Weights of a small transformer language model.
Size: 8 layers, width 320, 5 heads of 64, MLP 640 SwiGLU, vocabulary 31282, 28.3M parameters.
Training: a variant of Muon for these matrices, 481M tokens, 7345 steps.
MLP neurons of a small language model. Each row is named by its layer, matrix (gate and up: input weights; down: output weights) and neuron, and shows model dimensions 112-207. Each number is 500 + 50 x the weight over its row's rms, rounded and kept within 0 to 999. Numbers have three digits each. A neuron's up and down rows have the sign that makes its largest values positive.
After each neuron's rows, "fires on" lists the tokens most often at its 100 highest values on Wikipedia text that the model never trained on; "fires in" lists the words (lower case) most often at its 100 highest values on Wikipedia text that the model never trained on.

L2.gate460:587522517547525564571497517511570575426593542447474437571502454484457371584439525532434442492413458433494492471502494505493447488633579573532588428554521495446511473612559513459488475486515490462494554452446475563469480473469575584480395524598404466494454500485430551581451558597614510401
L2.up460:577472485522481487481603510538483559442418529551453503533452450445505383525588522483583513526485646443493451513503489546431430465534478502527526574577587515421486541437409531555424563507568523422564542434456482482541423433453441537534497509539518533520433486512496536508430519528458437475
L2.down460:488522497618579528541484530532522510467493562517458427513524460435407505528488479475437477432454522452443447423536498461468470457528534543568583514590563486476476491550545546474445528547523445463449533523484447476475509508510479483500386462647517513501469575475419557518402519496514479416
fires on: " state", " National", " State", " national"
fires in: "state", "national"

L2.gate317:540622555491467460551510573480538496507543468491463536474541543533511447546448508403477523471407510514480549542563500474522555484509412532487516484416529485385516384470510517562502500549446498474445535546490443607486583463451502563556378491489480537509450506457451571577508537433363574587
L2.up317:515482491452483616533518536508598526484498554510426594525483516549522520481415431443532435510467519557562579502473430539467489514453500468500561448509469522528554444432538470436514450506523534491445505585467436515516472563541527614440433453492504464446500559423485488552507514504509529539
L2.down317:549441470447512529489576520533459538512481552462464541461518662567548471477530497504512492453488537518429520489523498499401472569447542473486505441503512515451494507452443402548471473424446500464553532492571584480569504490556491478506441435501454505463511465520523475493528469495403639480
fires on: " more", "o", " most", " very", " other"
fires in: "more", "most", "sampo", "very", "other"

L2.gate125:447482527504534505467426536473428510450484547516486440579523415402528503484467461490502566460502454415441508496414527588537513491546544573473474514494502627537525419512538479521408488505406471556562445470555481449537545528490441452469601448583483459535432408613454534475548444490532465516
L2.up125:537626530512522452466453509498488442479560526479438487494449365498449490450519541596484563503495488491568526540554477456509519477505543562475554537458479437421462458552556491657528499458508505551566484483601470564436560511464510501492609450490463560534554413531539419565562448485470482476
L2.down125:494444418458554431586493532472411421516487563514415494561513507510510478482488482513500553553451603444480478515466562536523531526574582545473437547502628508415536498515520468555504514501475482581595471446470428447464621545521543532455471506566414416527542535523509547522567511494545488538
fires on: " to", " can", " would"
fires in: "to", "can", "would"

L2.gate480:536556539485498482475513466489676409419551505513441528522437477504384531419391524458463486464571484554513487540541471458564532396544433618549541502523504497584540510516527493504557469423571520487471553499427472435511587533519534519539534428429453423493434515531493613483466581490511562520
L2.up480:518510560538483477553486532464550457563524396501459487447444492505470459560519577452470505559461556553473525559601465513504484448425501462632514504516534519536567489519428531527439454438489442474556639578446455440428537545544441432490465423510488549499478555460525565554496531457414554430
L2.down480:589549574490472471544507477546525480555417563556455492520502501550418401510512602496459453532521442546377562494575524478506595568460476577489479517554443445641519433563482504565491442416558486466547439537413507585496493479502477595534449505553531527480542442362554559511428533518449519486
fires on: " of"
fires in: "of"

L2.gate614:591497508475497596558462457515495441476560558592500481533516482480499520478523562471534547456485554507538514450479539506478576479611527618489620439539533631511482543484476539555482574582537459478567552545537490390531542534412590534593480516529524524483540464497508546470552512557457459479
L2.up614:503516453447487510580429355458531456539561549543510477570500490442529547512363563477520538463473462513494485546503541474415527540534554534519526581538524451475522510446396425558518491525442581577617536579476557522539498516521615426572464484511548471511417512646560516493520435537492530547
L2.down614:537540453425488594557586504456584557441456546427562454557540396536441520507483474434443595586506559549434459555500521468563565557503590392379481470515515467476521616506507570504517572454492446445468540451447543467453489409509476552467463439483385409451569428422393579564568390498513531361
fires on: " to", " for", " be"
fires in: "to", "for", "be"

L2.gate117:561497544446570471467466511522506522534495411468515526515543407461539532561407470479445513497485524535512504522486484553507425492602540495501568581523455530548491467538456513540469487475558488552568566365468473503512514478573522618539573515539494589555463484512438418468516490546468578473
L2.up117:491489496484524444471471465480455496513462423575491551601539461510542544536479444452504503536559529510507468528501563514561567547438552516598508519445462444430502624475510512558532493494453577441499509420458479467575467571520477537474567454475364571529505510489621521408480547393533476497
L2.down117:494456552466467493469472483524360485485512425524508436531511505489494483383552504428513417529504531512434479437536511529522532464548536570485399519508526492541499529506487462488521493486489517534463436531527518518426563444470481459535502587475496447531504498532443517494439557554522505463
fires on: " to", " for", "ö", "n", "ais", "á"
fires in: "to", "for", "pöppendorf", "bálor"

L2.gate517:497513534499518474531472550451571596489549536479555397495450508447500472447454487559512551508518584534548530475508528509521448573516569504608438512532612621460526576566481474512486502440526474407551436450457511480497433551546558427451532505398496477544474455452590584573519527415505574432
L2.up517:529501519534514555465607417522606430558478453533483445532555549497398456537462546531510441524480524504476516576574518489457392516537487507486523532439436373480544491451546466560479456491539542492560502559375514450537505507537469456520446511438534410502508476431522480598471594554539549467
L2.down517:475548582555462521497494527425495536572553450497580504594504471551505467498377399407524480528547521573556534475497513527525570562518501431462530578492520427503489523468506358537487470508544545580451452444438511483481535552479425495428586594437530532540398486516431499500496497492516419485
fires on: " of", " to", " made", " set", " season", " in"
fires in: "of", "to", "made", "in", "set", "season"

L2.gate10:514564554557521534520453469531496501572492499497494490560598511502444539521540568455474452469587544500552462446400548581476453504527401621496539495511483497540472577468555484431444517518481458511656406533514561552522493458516462539495462483488480467398489538540513474524497559577508451455
L2.up10:542515342489554476558489476493505512497519442479508417595468516562448500403570458509515529508436464475443557579552575419542582543434489503486487525545437537467541490505458470487542497492515545411487506398495539533472479505496501541478478467433449503541463485533450451546436416601501431544
L2.down10:496563538519509512513471539519461491477519542499553496497565498537472528436483541485476474546577493451523481449445522481596557512549525517389487572527529471501490590552518558403594495541523447520540402482528534514483523477508441541563523516544485412561479538553548533476498507531468459524
fires on: " for", " of", " to", "ating", "ing", " and"
fires in: "for", "of", "to", "and"

L2.gate289:482560531493480443565464516499612479555491492470428520508485454504550461483504438550491528451482537475488472496448594547492451539487572379562483459485423551482511560608486504509550492535521519499429471561484458562382557449493413496515563445557506470467566455542492502436407563508549497467
L2.up289:465503566557464539540540443542478441568482484461486477472464584519516489441437478404474433475480529513428506523490495510512449520363498506511542520485454447524511591453511518492515498499490535527489547553518495500484439472430538531429493523474467520425379526492576516570422537451479531493
L2.down289:509572531547560539426527446461491528587440504520525515518536539510479581519494524523555487482480538498556413484547413562463558588392522553555446562506569546533554490497532509539431580416642502578519509443523481391489511500613451446563471514565417452468528430565527423497449552541502463507
fires on: " of", "um", "ar", "78"
fires in: "of", "kumite", "978"

L2.gate397:530449524546483575428551488444511551571499562447503579569460461501488475505470532459551474541411490502328440459500534404482540566532462468401535474472468538470501531592512553548447431577532455434538533483600410537483561460580537439544579475478568547467559550516479436419518455574548559525
L2.up397:557483555528515574534541466466543518491479526504518482511510492590542473513546569497417436471564590486473566522505557582469537423510491495548484498471543500423539528612437489553394557544565498527493424473458530480484528605496415508584473572564481493553491426487563340325576516468470410455
L2.down397:464538466422569552587439563547509470487475506537507496442527608499539550563478535512567489504557481492458441556419465497445500538503574524377476490521409522460568479485465479456460500483473624492424515566534537491546495524507577507586451594436537512448464473458514530564443408416439532538
fires on: " and", " as"
fires in: "and", "as"

L2.gate297:533505453571480507544563486549462585505520487515486422484535553561499506500602570352598448458508521550420553498552417510459535562462446512487564465536496487557522568491449457554375517492452550440529460546534453406373549509508605481400520585540498488450514501511494520514521398391462551437
L2.up297:481510467562498562597576452477493475433438528433461453447561544458542574477517532549471498521569508432515440425516447444561456454472598586572489528543458482541543561570523508524576445564461484427552519473499484515561539514496471446508418502488466492497457466466488463564496502512517465426
L2.down297:526464521435499536507454479506453459486383561437415452441465490512524544512562476441543511417422464493543455444404495531548572513444492481517481436441470454509483530529404456442497545555583419440598498457511499487477504486512500552530483498506528491428454570416470544496467562513507585449
fires on: " and", " or"
fires in: "and", "or"

L2.gate298:508602490445440466518495530518489463489528469535515565518549553538498517463427436574475557530383526530545519453501524630506485516491519612486499482522455537607463475492510459471535494558401540454498471533573459557536476445477499549553375490489528489488468529433599594443493459517432479464
L2.up298:595481462463441516489472395542410511575553467480484498469433512497424574561481540547452534587432471402389467446475528555615521524507528504448470474454519440466458498506470583542542519479580530435491578425476429471447486466519544445520565544485532519627471483473562543395493523458463400474
L2.down298:458492366491522529525471506525552505548694476442538524520522535403489482437521472583537451471559531513544505427479594629508514462454491493521545541457470491613511417439424524533544459557550512474502534419513478457415557472435524427535410471545560399544552504523509460486512554465493561462
fires on: " to", " of", " with", " on", " help", " into"
fires in: "to", "of", "with", "on", "help", "into"

L2.gate42:470399559499549518545541463446488466512472543543458527454477519483537470500530591513527500581491545551593514459511501453574544520520412544508514486459532555481434503502445530573608534535489476443535491547436510452509476491435548478532447538452426489578578504465493567580476443469441472386
L2.up42:532445594384580529537439509367492466574546490513474530440533470446509454495453541489486499562449519559559386498487465485545548530520448529481537507473557541452391554435533482578551483494515475429554562568421544425478472540439553454542457476541444545542500428499511520504482483513498505478
L2.down42:463483531443482450516433493459479541436494526573583485597512458528554580483349537440492561452493506519492507569415509476521482464541541526554514494511559503511547517465457430516512485455489539514503484517520491431467508492416439522485461456594481497564492487442528482426487467515540559569
fires on: " of", " into", " near", "uch", " from", " for"
fires in: "of", "into", "near", "luchon", "from"

L2.gate305:544571558588595468564552468503446412506498484496525540603530422419461493459517511492577599517503451493568525479540485444487420525515472471521497505564500552543522447482593510498537485566512500542510589517511564501549475466473450537499598480577433527439635531494523524470446535475516528519
L2.up305:372509493576578396495527396498521540514440580528502481489475483492526479480394462466551553469421532547526516468479507451522491456592564463519518483485578542451500430522575453626456554553555528542475574516408458400536435422484442505437517413473524520476506501476462458518522551577476490481
L2.down305:578544451577540559559537475519476514434534564495541465537501412512472520522532519510464517516438457484515500471452495507476523439576540527475479514592534463408485499531552468526438411555456448492504435573494516530510509586460529512546435583531490556476562465474484548521458496492513446571
fires on: " to", " could", " can", " first", " would"
fires in: "to", "could", "can", "first", "would"

L2.gate53:547554442473538518416442402532487459538432499433587458544575431514571517501485500543495456421506532381400531426517419519589435611523527455548494501509446558554558503424431496449464531469471473497569586561487520461533523505516507585519483539550487480419458448464494515556510495439484615487
L2.up53:570593455494475488525426533501474443522563629519427490471487467564546457496569475526510438485492411500513496498560477447607508463484566510544543519606546491560510495524556584499506512486455506583564471525549490526464483483562455541489434465487538480484444473411489416513519541521445460506
L2.down53:446557486530504493502413577560477510535467587438510490564461497530535417463521491486487552508539531559567555428481560402533599387467508517473548471595483454483437581628523523458493539520430426484473495482517488569527509447529542452451521521453449526437495534585508467578453461517476392487
fires on: " of", " to", " both", " 7.6"
fires in: "of", "to", "both"

L2.gate67:542469492487587526542519510504562477466525577549507462628505419494549483440488501504472439495526510483483461552460545402505530478585529593482430554529515561508520460476383506481600437508580538442584555439397524525466390463506529446552574479524477418469487477635504472572489510535577458547
L2.up67:606436460464529550573471499490470452534542582510515457540500462533453527468464396468535508523523530525493423473513491407527467472543593552440502528455526459381423516561521572498496498520516504484544544500453547590481506477557564505514526505476517511511489477506451543532469519464650482496
L2.down67:510469480485515519530491456542485514436424432588466581606526309544536439539485574488427495446456443563532510536546592514449516446517511426463519453469459530608540517442483420378498518568549512485462519537509471429409521486473445461501591536403532532471528536504495551495491331556546553535
fires on: " (born", " for", " played", "ł", " For"
fires in: "born", "for", "played"

L2.gate313:433493441581430564538488489579431446506476506423580608533434485548518464493476547482453469528451464505519548532513534553544517520502518463597478470419435581399484553546485583490573511466500613448531535490423517482389571473545485560495431519513509521534448549502494533550459474506465529435
L2.up313:545529520481501502454520430477487484490464491556480468572578508475410563545509514530494527510444469494498475489430497462418426453539561545520435434571568397560508593446452540431454513469519464456466461453485498506563515554491465471604520559495578484393446488487582526475452478540616525561
L2.down313:603554523471506432483501494472576500499518590477467495381437538530430474486420523525459427456578551516629476587469446484447533539548554433516471442447504532477526443511469437588558566450628553495472473590504559484534590517479474549494522498498479512557443540536567506518513541453540510508
fires on: " from"
fires in: "from"

L2.gate516:427400582377445421481451435457462503591496537467465485470600475447460396524462528477529449525564410488447543428499471534443536538485527498564558462501525560502482504476461471444512497483488433627581508441477473511511511420508565529473529529524456511565477593479463564522423395504463563459
L2.up516:488493544521456455535473459468457552512478507496529454490576444538447517522473496503478521483495518514499487362510476535498533490509489506464487423546520463476429526451486542452497550510376452529505556559413556456540460486493535534478411476323391452526459493402448579479455435466517519490
L2.down516:471584491485546518440556435415547469399567467506572484462551471578513498501481561535535503540516446527552464443469557608507419483464473485527506583534501535461438462533601512451471553426478444501548518428427482505544479464446559466468455508473534447580516425437596534500528602504519476416
fires on: " to", " for", " of", " into", " from", " between"
fires in: "to", "for", "of", "into", "from", "between"

L2.gate337:490477530436538502501464498526512493540516525562483533481474452454523535599472503549516480533535532368514651438457501478478577515568460571478505467550564515443405481434454453431489510521564502559460576451530481617571401472522536538573402427559492446507485585572431434552555542478488547505
L2.up337:588537543425481491450457474508540497428530509493482524511414513385549528525490481498571498584556543524515517526579497524486590504590501442514500476516479523578395569497460491488570464444525442554536523529559521514561561480454603507446435513552605510552577529502428441500459493419538537539
L2.down337:398442531475513505564494501495540559453427511490540517476565472393514523433471425517546543489575523465570473579448508552604490513566456505535455471509537614486467503481534480370406543468559422577530497429479444553466472478516519501534380535514453486519464538489520428517541464442515525448
fires on: " began", " started", " up", " to", " continue", " from"
fires in: "began", "started", "up", "to", "continue", "from"

L2.gate227:507527499574426527507463458596525495524439504574561563491481502587574498433451544402541454460431541455447559594453601520533448492525463582423489430557508505588379516483483509540395527551464551548515458527521492423511488542418583512407438433460542490475527567459521495466524588476518499529
L2.up227:541523501529525506504577475537539467573475480489459491464532565560510525490454490492541502478483533512536495479561537464503585532431482535510453475494415440540557404565499520575471478380448507471457521517471531465489495482507340432404487532570477439509473465593525515525501468473470505508
L2.down227:500514422527523509486434511558462492567485488517589509595459475645415457547537589479450493489525513615472587519507522378555372522510381608565523485522551471563526428555518516477526469540503452596479441501520485561447577588527556461489501433456545589541529522558481492499549491492494519515
fires on: " and", " to", " while"
fires in: "and", "to", "while"

L2.gate458:526444560603525463494538548523501447570423482442477508533533530571501526491555528475510525451515515471457503491669562486449420447467447538540492507485572548493560565464438472412471503497547531432448553591495561552565492512444507501441533523603553539440532418473483473513476598481573537497
L2.up458:423544453469461477484466485522554467508525492591489475555513545551602523508481535524596476593505520556464560507444510433527368539465507564400512490499568538403511466487560540572451482435491478484514421538571510409453441517578487490417533465445468533551444425515445451550473465564521539459
L2.down458:484498479520519387525441592526564485475501501573467516576499512531468492484456602545489492530550538516423534536447536558515461560501438595549554498542545551500518594550518455537475479492592512482428532469536526546438529465512505463420462464404453437445506493503499507520522452488493496515
fires on: " or", "'s", " and", " than", "’s", " to"
fires in: "or", "s", "and", "than", "to"

L2.gate268:558537540559491490495471407497532599535526404465506552500499512476473412464461512511466426527546427551514470553504522430534469484501492505535508494551452543482476523454448489566521555478556488394512616482470460500520483551422468493433550497483444470521437516413538403474555437422396590453
L2.up268:421505536511498503448471482474421451425540562440483470527528462481499562598499528463514565546535503425533565475450543486518440461521559481459469473597398453513584531526469491408509547444442478538431528483455470546561548496621543491496493482432561484435576408377515551489406519493620438583
L2.down268:568519492555510446557457530563467515450520506543502455438566484482492437475478491513488435432509524452511629459514504529415560668497470591455514483572540471577512510501515506446479600456463562518485574403530487459476593523453545538428517555478606468487414546426604500549441423556535371569
fires on: " September", " November", " July", " April", " June"
fires in: "september", "november", "july", "april", "june"

L2.gate374:516451472480468496528528562482505384476510490592485486517441486441478516552488512471544527443497491482560551540471474515452502491437484493544478510435490513576495513414476443509466481507629504484553486507527546449494573576484574506415611553522445439418477571545472465541455536514451528481
L2.up374:499539618524468454499432497576510492424514441569433586498563462487421485523465446521422472565476514498563451486390451442518461455468541527446512488467454523569550489486482494477483539500578555425551583526497447434440538620465439439439557450465478505480583511468428453470413525544526536484
L2.down374:506509580610471541406508426611437567459563517491525490468455487418517537451497488526511490470604549527475463496517518582569513529532465487459456476539511431508503503522554550430506575553524512492472534418560441421499534408557465436594431481372513616527501464432486361466437535430470473511
fires on: " from", " to", " for", " of", " about"
fires in: "from", "to", "for", "of", "about"

L2.gate237:497498447530495387401498467457443543493528551514563424484541488474531466542487609433497571449548524451492514327540521435379467458499480599495417510493483532526554603392566565352450520473547593527458393452518495485535523474472509528396424512514564518514467522437518517489548465545525569494
L2.up237:561516507573454476459499527442416601415508583465550493527489495465533591500445490471514534585496462450445481460497459487504431536529534479495475576490468442590485492435570490528488453491533517557538391469433448538493485509376526588478492524480452610506463505530522569506486494563528475514
L2.down237:530493459490447458512547364434481451517499485542567552466697467538569630491386532539517511474559500518512562541496495452454519574520546581546485526518526629509587566455497503497468631420520554510480442535495477483550471528503479507490504501523441498573481514461481520433448441539524492415
fires on: " in", " (in", " In", " from", " \"In", "in"
fires in: "in", "from"

L2.gate158:527500513557608504502546547483490582554608518564461427541503604470598542496474505601513545478598491572501549530446523511458464453500486516512499452494503466480471490509475495527433478521472466486535497558503562487452542518474405472450494514557524450548541519478449488525513426487498487446
L2.up158:518486508439463438452531549497488645484518474529475449522471427541467482565520486532505581428533531524482509462482551450505451519449426562423504429418501487499482604550487441581486563561510445525458419481576433593536589550481489556550494542507439514437550496458483511497505574472460478554
L2.down158:528504573510556552552603477400487556566559526484469488473487561440516527463542509520507468464532510547404529485533534560466535456507478500498530461486403493537483517549473457478415533515507526557459454517532463552536479508464470499437469528538520441481518567470466480532522395538445507498
fires on: " Bronze", "ish", " Human", " World", "ud", " human"
fires in: "bronze", "human", "hisham", "world", "s"

L2.gate352:449535555435461540537481461522453450513519428464486556520501584504552447482532552545405427503599505490519490530483518520595525521482488517483571509485547482430498468510580568524500491475409499456404487422560442575511553420531507482491533451504491463513517539518435539440631390567520541412
L2.up352:437418530480404514567551422576520575456465516437440498460566515496476473541457495413419512465574451464575524551459507573533518517537535568541498589522500512501525527513511479438516543542475545501510598567508553568493495378400506525489530533451547450490429571566578522521542407409523484480
L2.down352:478477533435422538485476535546492421537658484533589516488463503422590466568498472613500448468478540542527456414494530512490443375448555539506506438519454531450501559479558471496462410426457463529522505476565475439411514537526483413535519482497604590570490523506458484527466545537515402502
fires on: " of", " at", " on", " for", " with"
fires in: "of", "at", "on", "for", "with"

L2.gate444:517513490601491574441456435523543416526501487393518459489560531429432370542476500533553452426508402545516451404547536524477480406532436528497521468534535424471560506514536547477493504400438512496475501543451458536441534539500480532529448535477556510512456525511618552514688415488506557509
L2.up444:499542570495510466510604540463483414382461601536542558507449408460497473499436512531522495560532512481504566494524464645487532519557537444486529455597571483517545564499470511533497508523588476531521521568525480547526556543475491497517502477391531435512494475503434466505439529503435396335
L2.down444:514495474460562505522475619526438574571495484449547502522483478471521436458487470450458412493549429491489359519559526556425465470495558481487515452498507548505454439481448488454511482451582443446505483484476468462493541484512472547524445443531432430531543531481638529438515466502477513471
fires on: " to", " by", " from"
fires in: "to", "by", "from"

L2.gate111:498438504483488527467542529498490438461533511399426558408495440636511579547441483524496493501544581517508455573484534423520462556517512503461407467452497582525477448422490486475446521381531527478489451501415601478487528485563522502548402479504426538490519448472531486557494315406470492506
L2.up111:414518512449426475543602487566470530504402403522522517541495499592513515542547471404508498483482549524497515454505477569430512574519488539386439523509504366474555556516485401424470485491440569513465494517383461512439519492464456474454495475611441471567466504495494474554541461478519444608
L2.down111:520476491563508431558521557588498446437474572445494521462510547565496513512438622523511490489501531519501536496520585472552444489443475497517477440547469549518547413454547559521455498460574461491533447423456577440360527579493485486539387470554534537474514488471500518512404496463494494584
fires on: " while", " than", " particularly", " as", " to", " While"
fires in: "while", "than", "particularly", "as", "to", "whilst"

L2.gate407:591547557504488494521505453516532439458476592394489459522385493490498481393503510522507513514484468599450547455557561552434496512519481503520499545499562622468470544527570445445460513501551499450467470537562542492460486553378498474543524566467522499410615556542434520477484604477566546483
L2.up407:530428503486511572513495443535460473520585447557462532506467554579430462515427491445510500510540404513501468500488524546505472491510518548486496491414562416495549496535473561466454486456468466471522586422632493465495453424559583515475498451442430506537548534478549446466451544480514523480
L2.down407:519506494550518458506434489554653441509466586408507433466447570485554512529457573494436531486437456478456512446564478555539546644570484461444492537543464550431502531486522482628455511580450515510568480415491438563396537516492517580489470428559512514434469503505514437490508456579525484464
fires on: " be", " was", " were", " or", " it", " are"
fires in: "be", "was", "were", "or", "it", "are"

L2.gate128:414484501479549450524495480407547478450489555532506495444425430467537482480427422667574480466511492469419581486466564507547589489557487501434458493432465591568584522483493539548504408477574548436537493503487393554612446517487488595535506589521425466456530489560468441488578487489534555580
L2.up128:487433515501525477483503486497549499493534524528464529481389373497558458501450469500553442571519490444457616491553535568565492454537416549471516511439484477532526551483515530522496438438612484520529453426470445528505497500518558527460505568583472417553565411544565324481514514542519497486
L2.down128:537489478546594528573485459530442547551518546546450480521486468510512531415464424653638434475609538509461550496482586510583585499491480470462508493550465443542462568495445502519396524416546471540451481450507482491534485460537428497472532556506439460536510522440447504493487398540489523529
fires on: " to"
fires in: "to"

L2.gate20:532534508493479441534419486416474480603529537450438459567471430445450521477431512518536525500380536459562483489400519423500587502531476531465549502472527537499482534575473544448584487561506394620498537491510387508511498507387469501544503482552497515465547539533510533421514415434434408510
L2.up20:448487456437518410524546457521494478445484533515428504547476530576507525476521505423434517569507417449507489536513572539464464535478432536452559504358551440512446476539377409470443446561468477488471459424525553513528522628548502549542446509545540596398646467573451515595512495475423442474
L2.down20:602563468553485464499570474499467539503565495484446496507408574543500458446408533492477577541468519521509472492554527440501523625467538485445528454434535520472476433524544538427450465579519526504406525468494495555539477495554473508465591496505519551469531434442431514469599425501441518477
fires on: " as", " about", " than", " As", "uring"
fires in: "as", "about", "than"

L2.gate233:492495482614495507455551511459464486451569429494566484539482436486474481505483579506407513442569453511512486473542571559607502547423488489473489489527517534484444534467515384479519578448531503465468568462459440503470471466507492558514448576504486435613529441569416401499502435497654480433
L2.up233:585500516548567481542463506505531460560516553457513562517473469512523531504590538537506432453553508534636567448514510509516560560519533442488484484565440458442494551442464468416440446577523543580463571549515543499476441405508506448444593400420547508500469492490463436443504481426487481500
L2.down233:494500558558621522527595444449532477609564602415423499585433501481483509555575513530493449558436442476500533414477446622468574540522441492492458469504552557559495492509452476417467431499550447520501514518480432451485511492479427414513584514512479510448410482441486553508445455539361445455
fires on: " and", " or", " one", "-and", "-the", " two"
fires in: "and", "or", "one", "the", "two"

L2.gate503:430457479388491428470466547499469609532566519383483397447557457405492474390529585590446437390531408507526543440565453559446405469413549530524534467508547580555483489423529562500470411466592465382509533547414524483541442535474491512550452506475416524516569447576545523548490417468487526501
L2.up503:419521486509451491527331513422516521514450427475534505467518496388475417456481423566525538525434462478428462516477541550500535571459556632477490481413500520446465394449512462557413436513488434466472503532457472491527480467502620552506498517442494536520528462554478593447619429515455383438
L2.down503:464456524546458456456441531413476474531559453427554491504504459388556450403512503452545474472444440495503516505511545639474450605497583510468507472424434598472460381407505423416533444477582509496484522505525481540440468472502544449528510497478467579581609435609550574495512516495504470566
fires on: " to", " by", " may"
fires in: "to", "by", "may"

L2.gate324:500500524525538450507496552456534510373555473577555545457521587544495501467389567504416475459449534540441538498532602480463485496512435559532553512479450534467480575475489548512475565466471471464554494507495536563567522511573474464364453506452465493524550459426476491453470424449465534416
L2.up324:601544529524514498597499372489416521489504503522520491481489639538498488458460561557550417577522526504489514527479489424577566506566539499459544530510497538461488518591519392531501423468532517520542348445504498512531518536588548535475445495410494533543518476572494421491554565461558478493
L2.down324:515478433502565571461538554464468574508533537608557474496487416533575505467454521428504500545482529528466524482473522495413596551524474534471437462416570521478549498514490508491487528474531528447474458419459539528502520627515510523427426519449457492479443412497464490500562486528489402509
fires on: " in", " en", " In", " (in", " \"In"
fires in: "in"

L2.gate96:575424585434499593532382558497509440491554524488480548435433486500370454482462501468487450436423506505499554482513490459558478438537506518521539397452506540524551521462514490510447514402538463490537545491426507451452657470477567426465458520481469517482469532533598451436487544463575496491
L2.up96:533417536478524507549482405536459490451540438592505524495509450517614500422486488548511544477475423466502521597443495448515556517491499472589588462477458534510477501557437427540485455487473538432521578442613436523503447594561591395540471515547532517439498507517455392461471493545486457594
L2.down96:503407504505525505526482491510633567545498472618431502509475525489500481483477437516482537441435489521455493549524501401519506405497447471564507488491521535451505483549555486450492511526576412519547460419519461403501616487511503467434424447486436540500503547502481511517507489491447427540
fires on: " for", " with", " after", " announced"
fires in: "for", "with", "after", "announced"

L2.gate445:489500478430404503448415444410528405568567558575584573510519447529413576561516524461471569472496499515609438550487464450490522467582561520420419477492496554484418566485448433402431514485512539489522495518549553496555562564536525441530472503490557438501397432509471513420457455450609434471
L2.up445:595555469497572572484549581447521455505496502508472488540523479536402527462424528512540486441453476523432418601533613408503508487511472471457569605410408498420503498539622597555434453428496356487444507544431465528463477496495551584519501511403417457525524479414536450526547399499531430507
L2.down445:513458443490468557555459578358539506483552448576466558561512542520455537495437474489540468579443484503606483583456474445480573513432418525541474562513443523480552510517466478397442484586465502491517480446521591483594473630477462441506495535526572482506394454421417452427453492493579406513
fires on: " with"
fires in: "with"